Part of a small language model's weights.
Size: 12 layers, vocabulary 512.
MLP neurons of a small language model. Each row is named by its layer, matrix (down: output weights) and neuron, and shows model dimensions 0-127. Each number is 128 + 32 x the weight over its row's rms, rounded and kept within 0 to 255. Numbers have three digits each. A neuron's up and down rows have the sign that makes its largest values positive.
Before each neuron's rows, "fires before" lists the tokens most often just after its 100 highest values on Wikipedia text that the model never trained on.

fires before: "er", " the", " a"
L5.down203:128094118106066092113092145148126125094156112108247129098152150104130177105109110172171159083160161126090197126146144090122143057117142124170148133134107116147164121139201105097105113170096142111161096154119118153149103135137131138123122112160102152152149092087091074131120153160139144115168105151123118101157154181103147116160129141135130111172082118130144179042142120167113125098154

fires before: "ge", "ct", "t", "en", "e", "g"
L8.down282:170122132118097129141111113166068146090164136184160160117169099113160173155116187156119131110080139161107115112122125063191103126133136062131095182138106050170106092130155089196093091154139121223142125107120158175109165137111111180126116137141100156130139133184092128077186190160122114117131155118063126108130108137152096157111141149138141134103110106099155080115121164152109065115188

fires before: "em", "oc", "f", "p", "ers"
L8.down377:111176149124125146144108097109194111075125104116168121106153096155106134115099121149126089072104146150148099111107190123135106113144149103099179194080142064139118102136113096134132176189122158177116125098128085156148118076152144151139156068152159113170146147150149114113076134142128059066117137115184148083100169044143126075088144091194084124042140080156061054129134152154122104116143

fires before: "er", "ed", "it", "ing", "ers", "o"
L8.down343:091127139148131030136075079120076133132093140089087125127172067108160140138094066119110086140151157093174055148125076122130105166139072115144132122127123113164146122083115131108116176130160126193179094141214127139152068154135166064158099116128147109137104116153123125119130089140135144136076113122090118133110114147118153185086126167105099176196155124100154116144108122142151062109130

fires before: "ment", "ia", "or", "k", " A", " L"
L4.down291:215093170088102095098134102102115101100188168142082118171126157144088073111139171138100172080101146106087097068190132050131153141085125169060146150142094141106119113123087130134105104157157136154118206099154163058153126082115178160169139132136129141124151170140134128157086133076144115169165126173118151121096120179141166112089163159152142085144061122108127105059102142083101161146157

fires before: "n", "p", "il", "ed", "in", "ag"
L8.down28:096107130187118126134090150179117147091126150146118169130143158080143137110095133130086156089173146114149172121121152087126171049117087130157114157186111050110122113150126058207119137145138171149158121056109142147170107141211160162173044129168082121124166117092149130090166119177110084158160169161088172136132088166128117135128147171164140131138182109097117117112126118173111116103117

fires before: "g", "ro", "is", "ly", "an", "e"
L8.down347:161141130062121119116145177140122172128138106141170170139141141155130136089096109160097138092079143139145147160136163165138127100074078103130166152068122118166058152124092111145086102118195121134177094114087137112106133148147199164122097126101154121103139113143146114118146171215060096093095141076140188118109155133131094142157158105063165161097165103138183088132144146137139110101153

fires before: "e", "ag", "d", "an", "en", "b"
L2.down70:092117175145155148146121176143165180148103147119141143166040179155134112127125107106143194090114163126146151082189106145080113116101118148121161153151130040095151138147143084154146124177118140164138169109116190102088099128077135148168108143150146093169136119133132116082108102142062157142155124113140080129090163125097120130113127116100097108166110105108087050124159121166102126124118

fires before: "e", "en", "end", " the"
L8.down62:134114110164111185176154151066109100098137140087161119170145117114106169191140119169132172074102146143130140110151114113097093129154130169139168164149131091163134135183160187170137141079094162096134151122143146107140146124070124146133117110065184141115103127073122165185102178091135141156138154179137136142092102195143161122095071107105120133191122137135131110054122169107103185067176

fires before: "p", "ag", "s", "m", "v", "f"
L4.down351:093134136121140140114129147202148126122079148178100131141171131174143125151103125118081110135114125179169135068126109145140176140074144154112114124198112060092083083157168097160158127151152144138175128148085104160182185186148105120168127193112143096156110147114127129102098114118173149134140115124176121134175064143137132095103115127186106144226137148100124160112121143165104090142090

fires before: "ce", "en", "her", "er", "s", "p"
L6.down308:079097087098108164167145133103124109084135139208110151147157113117086176131117088141130133105092121094035168137170128124132164101124085152143177178122106107171105075164115120122108123108176167131136118063185076114127150110144132191128128100180154102118109112163126121134158130139135159111165131118124094185150148086121141105068126071078145134062075157164110123082131190110105120071133

fires before: "ation", "ion", "ed", "ar", "at", "es"
L8.down164:168097107142116105123131100104100116148108179104190175153118147085162106119039048105147065090110110133097191158133122107161124158145136138155144068196134104085096138072097165126131147156095118125158131127231125137191135161129103140110104107128067121104154100110121084120198130156095100076112115124135137133097176128091115175122158184101080108101175096110108125174120169150171157081105

fires before: "an", "o", "end", "ion", "en", "her"
L4.down204:094126101162119172128141172114157133176169153106164165159104087147165101181134128130156049097113133133110121090178152108145122142098105074094137186099124134101153075131134090167167122095121148052087146120138136133144117150120104133189118066164157119120077144065115139141083069127140134117166145177117126147149118131097120131091097118127116124076082140138115100107109151128160121093105

fires before: "il", "ed", "al", "e", "es", "or"
L5.down177:127135137150119122101099177145134093129153118142102120133099164140113197133128133118136132094171134095109125096130135090173136061165188129099123154157100171113113097124125117139136095180181147109213116133109169147186172153129110094148104119202142136168157114106086132109131144109122151159182151132145209067125187169135163117081143134206149135135140072164127173093130091072071101146198

fires before: "es", "ist", "a", "ed", "on"
L8.down370:100067121115104099133091139108148089129101145094152188160124122123104152107076135105129101178165127137103077154151103137125132153177077101123146101145136106081145063156163136144154140099132141142089139093161142111089130069111154200153127111066041139159132088043134201149126179127117038084095095155149158087098113109082119128153121119115090115077151111104124108157129165171124089132115

fires before: "o", " in", "el"
L4.down93:099173151116154098172100128129162075212089102147131151110182179106136139094130117134142147152182131127184180200098038138166160151080095139176101119128162131127141113147095094131151087148093164188099130179092145171133118155127168127118051110113087148084099094147068120182121129138128176140166146162092138168121109107081182118143090162114173171094098056148161143131170142133130165147168

fires before: "e", "w", " in", "at", " p", " "
L6.down208:137150164146141100116137124133057103146099102177180141157175158085074149126152098142122170065130139100129181163168154129141114138124087139132133129127119099095141082158102166118124119108148081141108132087150098153144102209130180170091076126153085113063154050136144164132133115163127203106184161160117127116089121162141111162066149139103196120084158138142116102180145147127085131153112

fires before: "p", "il", "al", "en", "er"
L8.down327:185131086104149125135095156100112163112156116089178174186117153110178126107123115153138156171192096091170160150105125084127104108133153193096061102137108105165153118106124157177102116090175126152129112125125126132132154129149163123152055133173099190137068061134071110120172156151134068094131165146136178130144153092097122127090119176146155095148115093094072170173138144138166080175128

fires before: "e", "d", "-", "ie", "f", "er"
L8.down57:201081161131134071127172151122114092108142091110194134131143073119117204198103162155159138145088176110169096154124115104159150149128122173117076104124114131102141076134191148165110088117110131151112135200162106140097123119080162142120049102131157097109195082111139134199072168131078123076085079094090126148119143136122098174151134147103122143096106065093098200098090125105167123104162

fires before: "e", "x", "ver", "t", "id", "il"
L6.down106:129168157131151128143133119141129127136152170137207073126222128143148120159118143196117092118114075130115164177180140099148151103127092170181116148136086097113124126113093102110111153181071105198173110114163067160128109129144088084177130080136099118118118149141124155092148128111175107056164126150092133192094064136080163138101108113136133107042078158094136113125141098095079129198159

fires before: "t", "ar", "e", "g", "en"
L6.down14:113135085193145188119146142129106097072089165071131114180134158154143124210092136112121172103127087089149155127164101158100129185090099097145123112122095112106143048145073101068161124201081098114122132109070088178160145104039123133157178141064093123128175142170142113126099124107112074136182151107129121131113135153126094072083114071125135139176131123103107115076105149109110147157155

fires before: "p", "t", "ist", "c", "ch", "er"
L2.down205:055118114099089111124137064089160115108155140098160185129177174157094080126094098183156155092137132162120137147139140107203117122093124120113130105108146111128181040121151132094114104111157134188157107163117120084107134097142126174164148104148147173150139135077135067125052180126100108118143121118140121061093131104153077141185145147209108137083170159136081094140196132145123120104140

fires before: " the", "t", " n", " St"
L2.down204:142123139104152113119157141130109090166137166142138052095126098141160167095088129190128127152075063181072101126095142113092112175130165098162149202081125082048113129115101167101126055147156126124071131153173118175120141152137134156119103073148154130141101112152144127163134168102161192106105143133092098122116094107131131129136159156092110147180117129125147158111112140142126188162098

fires before: "e", "es", "k"
L8.down344:119062225141105129134142107138134131233141105100167121212107116151133135178128122079125071153125111091144159157166093126142129132122133149089104097101092127098141078114115072074133129101096055152143093102156119101094166155166125125101090098144115137067160108122172137157170096131094171100104082088128126147163130129082099128182150186185131102059189117094130131151144095119145092153076

fires before: "is", "es", "ed", "ial", "he"
L5.down108:150042185143114098125137088086141064191136148160151147135154194101154162099163115092138108145160133102138140121134143114117114114064070164126118092141131150129154115161121153074137137119191155073114077140079075070107119112173141090165091133113154117139088101161165092114072074060138095069125093112115100156160174131113135083146112113111114148092177166104129153144103171170140114075114

fires before: "in", " the", "ot", " a", "et", "f"
L6.down322:090112119114116095167118146168080111104212159126149179088173185115155143119158124151083127131104176099085109109137169123098112101156088153147149095119141149142180104078105093090174071192140148087080115075078134183134138081121096129162152144171111107176109111162129133118099136098116173120179102108118205057179108159092111102142141120133156155108085197152109157114140138082135080175107

fires before: "ar", "an", "il", "am", "e"
L5.down289:144145208162101126122179162154147105128162107147125127070095131163125159117138117064163177066121094109159157165164108192135135133116146137134084178109128162091150126132113085095102149168084136109129090141056124179145131107123176105142163169142097176125129144127098138082125125146095107164134069112144119175084161058100164094206158120077114103118119143100116102133116182123122134134156

fires before: "ers", "ed", "es", "ity", "ing", "ion"
L2.down84:121095123161201090136116153047105120141064109056074167150158142148095092137145134076136129183113128171179097121165123159139075157164122134173154079115112144164151163127091135121116136154146121117187132108151131107158076128107104122184135072111149090077119083127055166089131156092101111141089077184159124109083101124127107091119131088137109140130140145171155155181140165113157114108119

fires before: "o", "p", "in", "al", "op", "is"
L2.down383:115138067106196177137105127102172095126127095118084112131145135093128092124107155099089165137148156103122087137102113152151204126081160158151106104158123141153113156112099122064128112088112114142091121142078097166138141162135121085153139113131173105143175126175086143132064113125188134096153163189099116079102112130116143125124140034115138180163071157168144115086131138111156170191148

fires before: "t", "x", "g", "ter"
L8.down100:181173152136112119132149165082087121163112117108124139139147090111152116120120132116083169127096106082078116169191176072089153145096133048171127079120126136158125082197136079055123121134124096151167081101098088164145163104150092156111091167085091175122101159131098142135126160093057134114128127127098065139133168132145109118123098146136122172071136085134116116124109099160222048168197

fires before: "ear", "oun", " the", "ou"
L4.down56:132159116093137104076160142142138131115163153074216192095120067143091090115160067165167113087138143169156154134114144126134093081119100099131089142109149139126108114117130156109103091099155137150108103114150128132097121123137110158144130171154077171142170130134107135149161151119157093109122100173131099114137155120121118154155171078195132048027139074151119099109144130148124104179145

fires before: "on", "re", "p", "il", "r", "es"
L6.down76:129167117170092139124099143106160101208128169132102130207080184108097139131165151077121148095121172130109113093149182076216137077080098159108087139164122099119126153118148125188206121149109161168161079120113066141161083131166134099102064123119127161115102163098133118127092180197095121139170132094151139090168171080178118142122129139125109187143131059095064154133145050153101156107160

fires before: "ue", "r", "ic", "t", "s", "g"
L6.down212:116103113120101144111163144224152084029151097166089106140197146122137111126093126108136173105150208150169150061106178116124138170117101051139108165125134065126128129093080079139125151132134125076145115148094162181124075129181150135117152153125101185119082159168157152113116121152165086169082112125124153074074148135093078091124134113117157134149156114115096092120082135115101120148179

fires before: "f", "e", "t"
L2.down377:107169173117168137158105088135090136071134175128135174097153103081130112170074133125167110137133155118094102107088165181118142116114108151126165161116121126075123125138204190166100163202087195152145120159176131171131179115113170158133108174153148136141084120138070114152103171156146181129142186134150164120058122149168104067094121154107077177054137093109137066123147105144140126124140

fires before: "as", "v", "at", "e", "p", "m"
L4.down75:151131121191120137150122093175136139112089102137139202102079144140192066132123107104080098172124086145118115120128147112145166104115130128144146126169105033148153126118087131062154152109098098165167103058153135050160184141160092162092162154152112083075127076136132154147095119075135148143148126103120150144162150180071154143141135075143122170079124140093084146168175113103101177157125

fires before: " |", "c", "er", "S", ";", "p"
L5.down240:117164120177100116139116158079172138113144137112144126179169186141102159138116168143156119181097161131183147076138156160162134143106164163115123097134106116102203133096178160178124077105103110120099105151093133114116128111146123167184078071148129160105070223112093120165092174219144122138194165183139165085169153123101035166191164152119103114124157088101115200082118120155103143127179

fires before: "e", "er", "el", "i", "ated"
L5.down308:122125153116161130164110132089148175138149113090137123125119100161091148160098118118143125093141139141099107168136127179138143118093153099149140095131143083140104107197161085073090171148088165185117117139101111103090155104168154162125062060103134115097179126132095145153118196179073136090168142088144157155204137138147143111123141149152097173000101116157068160133107160130079142101139

fires before: "e", "ard", "ing", "id", "is"
L2.down18:099146167141086106081103141161116067127119191130144118122092143169160142107053141142168121120155128128075123109071136130123130119189094045200146139156113085133121116110144199083147095149136202105144170145187094157099146135097130172088157127151071134110150110103128128155158136149136134080096140142155174122124093149130110089170169127110078150095142134143075129167190160192112193148143